From a checkpoint of a small transformer trained on Wikipedia.
Size: width 384, 3 heads of 128, 57.4M parameters.
Architecture: LayerNorm before each block, learned positions, biases, tied embeddings, normalized queries and keys.
Training: a variant of Muon for these matrices, 455M tokens, 6943 steps.
MLP neurons of a small language model. Each row is named by its layer, matrix (up: input weights) and neuron, and shows model dimensions 64-127. Each number is 50 + 12 x the weight over its row's rms, rounded and kept within 0 to 99.
After each neuron's rows, "fires on" lists the tokens most often at its 100 highest values on Wikipedia text that the model never trained on.

L18.up1504:52 47 46 27 38 32 35 49 50 70 51 22 57 49 40 39 39 52 25 26 40 50 44 50 50 53 73 49 44 49 44 52 45 41 54 68 60 54 44 26 58 40 61 59 60 63 47 34 43 36 63 70 33 35 53 73 64 54 57 48 45 42 62 52
fires on: " |"

L20.up708:47 31 38 40 41 50 55 62 42 53 30 49 61 50 53 47 48 46 63 43 40 44 43 51 35 64 33 43 52 62 47 43 51 56 57 33 50 52 45 54 40 57 56 43 58 48 45 41 44 38 64 57 52 40 61 59 40 28 70 30 57 59 41 55
fires on: " L", " H", "|", " h"

L13.up105:66 69 13 42 48 61 39 64 35 65 60 38 45 48 44 45 52 51 54 32 30 43 51 39 51 53 53 52 51 52 40 51 43 39 46 57 57 64 53 59 58 42 52 27 36 59 45 49 52 59 64 47 52 61 70 54 49 55 51 43 34 42 37 89
fires on: " the", " at"

L18.up1007:46 63 52 51 65 27 52 56 59 58 43 42 65 50 68 48 52 70 50 68 32 84 58 72 44 33 44 52 53 51 28 49 65 56 50 55 48 56 56 37 29 41 55 35 55 69 43 62 30 53 53 44 67 51 42 60 54 65 67 51 42 58 18 31
fires on: " D", " K", " H", " G"

L20.up315:32 46 26 38 43 60 43 74 58 41 31 47 50 52 59 40 58 48 35 60 29 45 54 65 51 46 62 37 53 44 36 69 56 50 49 84 47 39 40 59 54 55 56 33 50 49 36 41 38 34 34 54 76 25 68 30 51 46 58 33 61 45 60 29
fires on: " \"", " According", " according", "r", " s", " ("

L20.up730:33 64 66 46 59 45 45 62 39 58 63 34 57 59 39 34 37 43 63 49 51 54 60 35 60 42 64 46 41 53 50 31 38 42 52 60 58 29 57 47 42 48 46 50 47 55 30 35 61 34 66 58 59 41 46 68 56 67 37 76 66 43 26 30
fires on: "-", " |", "|", "an"

L6.up794:45 67 44 61 48 54 72 56 35 54 48 39 49 57 51 45 36 59 48 47 34 55 52 57 56 51 56 45 43 66 21 55 47 47 43 65 88 49 52 54 79 49 72 60 60 55 41 49 41 56 51 58 42 21 47 46 57 48 68 58 59 61 62 37
fires on: " |", " two"

L6.up1376:33 64 48 47 53 61 46 49 34 44 51 57 49 49 48 53 78 49 50 65 42 73 82 68 51 62 83 52 30 34 57 48 60 57 43 55 47 55 53 68 38 39 61 36 44 71 49 60 56 39 57 65 47 42 51 49 67 43 43 43 47 37 55 43
fires on: " ", " The", " was", " is"

L6.up116:45 35 55 40 14 68 57 43 81 61 25 59 52 50 63 39 47 63 58 45 35 56 44 60 39 59 64 76 50 49 47 54 40 70 46 59 50 48 33 38 54 34 64 42 37 43 44 49 53 62 60 54 60 59 79 51 63 44 69 70 68 60 65 66
fires on: "ine", " 17", "e,", ",", " (17", "ine,"

L18.up481:24 40 34 39 58 45 44 19 44 67 73 68 42 32 63 44 62 46 31 65 37 50 34 52 73 47 59 37 51 41 55 53 56 50 62 50 43 50 56 58 38 53 74 32 49 49 73 42 39 61 54 47 44 54 54 34 37 59 61 67 36 36 60 47
fires on: " United", " (N", " known", " \"N", "-N", "N"

L20.up1125:37 49 61 33 72 50 52 48 55 65 40 43 52 50 35 52 53 50 37 64 23 44 34 56 59 40 46 62 46 48 51 65 54 62 27 48 52 44 36 55 39 24 39 57 54 47 18 52 46 19 50 40 41 42 41 60 46 55 65 49 75 54 92 21
fires on: " as", " and", " are", " defeated"

L6.up322:46 46 45 59 50 52 58 42 27 64 31 53 48 29 49 25 51 76 55 78 46 42 46 52 29 53 50 58 53 45 42 65 44 38 58 78 62 37 26 56 49 44 53 41 69 49 61 26 50 43 56 37 35 47 49 51 50 49 47 55 40 58 46 61
fires on: "\n"

L6.up442:29 71 29 59 50 43 42 46 46 60 43 52 55 55 54 54 35 45 59 41 37 56 63 43 47 36 63 52 65 56 61 44 58 77 28 48 50 58 43 61 56 56 53 26 48 61 52 32 36 51 54 78 57 50 37 43 37 48 49 65 65 51 66 62
fires on: "),", "\",", "i,", ","

L13.up1259:23 49 49 53 43 67 64 48 64 51 44 59 48 33 68 68 36 40 72 38 52 49 36 62 58 52 57 66 65 38 27 49 66 60 34 40 28 44 43 53 59 63 64 41 39 47 57 45 43 37 59 66 27 71 63 74 51 47 62 56 58 51 55 68
fires on: " and", " the", ","

L18.up635:53 56 61 62 28 48 53 70 62 39 48 61 54 44 35 48 31 60 35 50 37 50 54 18 47 66 64 42 54 58 32 46 75 56 38 65 55 35 46 44 77 52 39 47 55 28 62 40 73 51 60 55 50 35 32 60 51 35 53 56 61 67 51 37
fires on: " |", " and", " has", " had", " have"

L18.up214:49 56 47 37 41 41 59 56 45 31 47 58 44 48 78 56 38 50 56 39 63 57 46 58 34 46 46 62 66 55 48 65 51 42 46 57 51 45 36 62 73 66 53 50 49 49 21 42 69 43 49 68 56 55 51 66 44 34 60 57 21 45 40 56
fires on: " |", " the", "s"

L13.up897:73 30 40 51 63 53 49 51 61 59 62 58 32 81 41 62 33 53 55 54 40 21 43 42 54 46 69 47 65 59 69 52 61 46 33 68 49 76 59 57 71 48 36 34 45 59 43 53 60 51 71 53 76 55 57 45 55 64 45 39 31 26 33 39
fires on: " at", " At", "At", " for", "s"

L6.up952:38 48 49 59 54 48 54 66 56 63 32 74 36 55 53 47 54 66 53 40 43 49 66 58 27 48 76 54 33 44 55 40 40 46 44 55 36 67 48 63 74 45 73 41 52 51 26 45 57 30 40 65 62 54 50 47 57 42 52 35 71 24 59 34
fires on: " ", " (", " or"

L13.up1280:42 44 73 55 58 56 43 49 34 33 57 54 53 65 38 70 57 38 47 55 54 64 54 37 63 50 20 37 32 52 34 47 57 39 53 35 68 35 44 48 31 41 67 51 40 36 55 53 57 36 72 51 75 46 23 49 54 71 53 38 40 34 58 28
fires on: " of", " a", " several", " some", " 3", " began"

L20.up892:42 27 56 69 53 66 57 44 57 57 50 61 44 51 50 78 62 56 55 35 53 44 50 52 53 41 47 47 54 42 70 52 48 60 42 48 49 35 41 51 53 66 37 40 63 39 56 31 66 37 59 66 27 48 64 45 50 38 47 80 59 51 51 67
fires on: " and", " |", ",", ";", " of"

L20.up1243:35 67 43 71 63 46 64 53 46 56 42 53 28 46 53 46 48 63 32 37 04 37 64 67 58 53 61 53 46 52 40 48 45 60 51 49 34 58 68 56 39 39 42 46 58 55 46 57 25 57 38 42 36 53 47 56 51 35 59 57 68 74 72 48
fires on: " of", " as", " |", " and"

L6.up804:50 36 52 59 54 31 35 42 44 52 28 44 57 69 47 64 68 30 58 67 28 47 55 75 40 34 65 38 48 45 51 42 42 34 24 56 44 38 64 53 76 64 82 42 49 56 35 53 36 27 57 48 55 62 49 23 56 65 79 43 67 51 34 57
fires on: " \"", " (", "/"

L20.up803:75 30 31 49 49 33 59 41 49 52 45 54 46 33 34 50 65 46 51 44 66 50 34 54 35 70 63 41 45 51 35 40 57 47 38 52 46 29 55 59 45 44 39 32 54 41 56 52 52 56 63 52 50 35 54 49 57 51 55 56 49 62 45 23
fires on: " |"

L13.up404:38 24 40 65 49 79 55 62 44 53 51 59 49 55 46 51 75 66 42 57 41 55 58 52 71 65 59 56 49 31 17 67 57 50 44 52 64 51 56 38 39 47 44 61 64 41 45 53 43 64 58 76 54 50 36 50 44 40 43 64 57 36 49 61
fires on: " |", "ress,", " in", ";"

L20.up1358:37 60 51 34 56 49 75 25 45 46 42 44 62 59 34 37 30 43 28 56 33 43 54 64 45 40 60 60 49 18 46 44 48 44 58 58 75 48 55 39 37 43 43 53 53 37 56 69 46 61 51 57 37 37 44 78 48 53 42 62 56 50 19 51
fires on: " in", "-", " In", "|"

L6.up1495:47 13 47 68 55 53 57 66 44 66 46 53 53 64 50 74 55 66 50 42 41 60 42 56 49 56 58 43 56 59 60 57 33 57 58 16 41 46 60 47 34 55 58 55 64 54 45 70 49 47 56 60 68 55 45 41 34 41 74 70 50 40 47 66
fires on: " |", "|", " 2"

L6.up197:46 33 57 56 71 41 50 22 49 46 53 61 44 21 61 45 42 58 51 72 52 70 59 62 54 22 62 53 45 54 42 47 50 33 74 66 51 53 71 42 40 55 50 54 36 51 63 41 50 40 42 27 54 34 49 71 53 47 48 52 47 48 59 61
fires on: " W", " w", "-w"

L20.up757:59 45 17 49 64 60 45 69 37 62 38 63 40 49 54 43 74 43 42 49 44 74 39 42 50 36 60 54 39 66 54 60 45 37 29 50 25 55 46 38 51 43 58 34 54 51 35 44 41 60 58 55 54 47 55 56 66 35 56 47 71 52 44 34
fires on: " An", " an", " (", " Un", " und"

L13.up490:60 61 37 31 57 46 51 57 55 61 54 37 54 68 50 55 56 73 46 45 76 54 49 39 62 50 48 43 52 50 50 48 64 41 71 56 56 60 63 58 65 37 33 42 25 52 50 39 29 36 53 35 44 47 49 47 67 61 60 31 49 29 51 57
fires on: " the", " of", " to", " after", " before"

L6.up868:29 62 63 73 76 50 44 66 51 52 37 61 53 43 54 47 79 52 57 50 38 56 56 68 32 41 63 74 27 53 47 48 28 50 52 46 49 52 51 60 59 49 69 44 44 55 29 31 59 40 58 53 63 34 84 55 48 52 42 61 56 60 71 44
fires on: "\"", "/", "\",", " /", ",", " ("

L13.up221:39 44 47 38 62 68 43 64 59 51 52 48 34 56 52 52 54 55 51 39 43 47 40 37 60 55 38 52 37 49 41 66 37 59 59 49 50 61 37 55 44 39 45 67 49 44 56 60 73 38 56 47 29 49 57 52 29 60 62 53 23 55 40 74
fires on: " Party", " the", " votes", " place", " |", " part"

L13.up1385:73 36 29 58 51 42 69 43 59 63 57 67 33 74 57 70 49 36 67 62 59 54 39 47 57 75 59 41 48 73 39 56 43 66 44 64 45 41 48 51 53 47 34 51 47 37 52 43 56 82 48 50 46 50 28 57 38 41 22 48 48 53 37 29
fires on: " |", " 2", " first"

L20.up234:36 22 56 46 53 60 45 35 78 78 30 47 64 66 57 42 58 41 59 45 68 53 38 56 57 46 51 41 49 22 26 47 69 60 31 48 40 47 31 30 63 57 58 43 40 52 49 43 37 40 52 41 50 55 50 40 39 47 72 63 68 65 68 48
fires on: " as", " and", " became", " appointed", " later", " but"

L13.up1212:49 53 59 53 78 51 41 54 45 46 54 67 73 39 48 55 36 41 63 54 49 45 54 57 71 61 47 29 56 68 36 39 57 50 35 59 49 43 49 52 41 61 73 36 50 37 62 41 55 84 51 61 46 54 47 43 59 42 68 67 52 36 57 58
fires on: " United", " Alam"

L18.up534:38 63 65 58 58 38 57 38 47 76 54 59 39 12 51 54 41 57 45 68 44 63 46 54 35 51 50 41 37 67 28 38 75 61 33 48 41 46 56 44 38 48 30 40 45 63 67 61 52 28 40 19 67 24 41 36 58 50 38 64 56 44 40 52
fires on: " D", " H", " C", " E", " L", " Ar"

L13.up1429:39 44 70 46 66 60 38 62 39 65 43 40 49 45 53 67 37 52 45 45 46 34 48 55 45 41 37 48 36 50 45 41 53 40 49 72 71 58 44 59 45 28 58 43 42 56 44 40 51 38 60 60 39 33 42 62 61 42 31 65 47 46 38 49
fires on: " also", " ", "|", " |", "===S", " hold"

L6.up1535:61 69 58 85 45 51 59 60 32 68 38 51 55 60 43 55 60 58 50 47 43 51 68 47 26 43 47 66 37 47 37 69 46 53 75 55 63 43 45 56 56 39 44 25 67 67 48 48 44 41 63 46 58 46 42 65 38 73 49 57 53 55 43 42
fires on: " –", ":", "\n"

L20.up366:58 58 60 43 61 33 50 31 30 21 52 62 53 33 58 48 47 51 62 70 65 61 42 50 58 33 36 25 35 49 49 59 63 61 55 50 65 52 60 56 52 43 46 69 38 69 50 38 44 55 58 51 50 46 38 46 46 41 56 59 67 46 58 50
fires on: " W", " w", " United", " \"W", "W", "===W"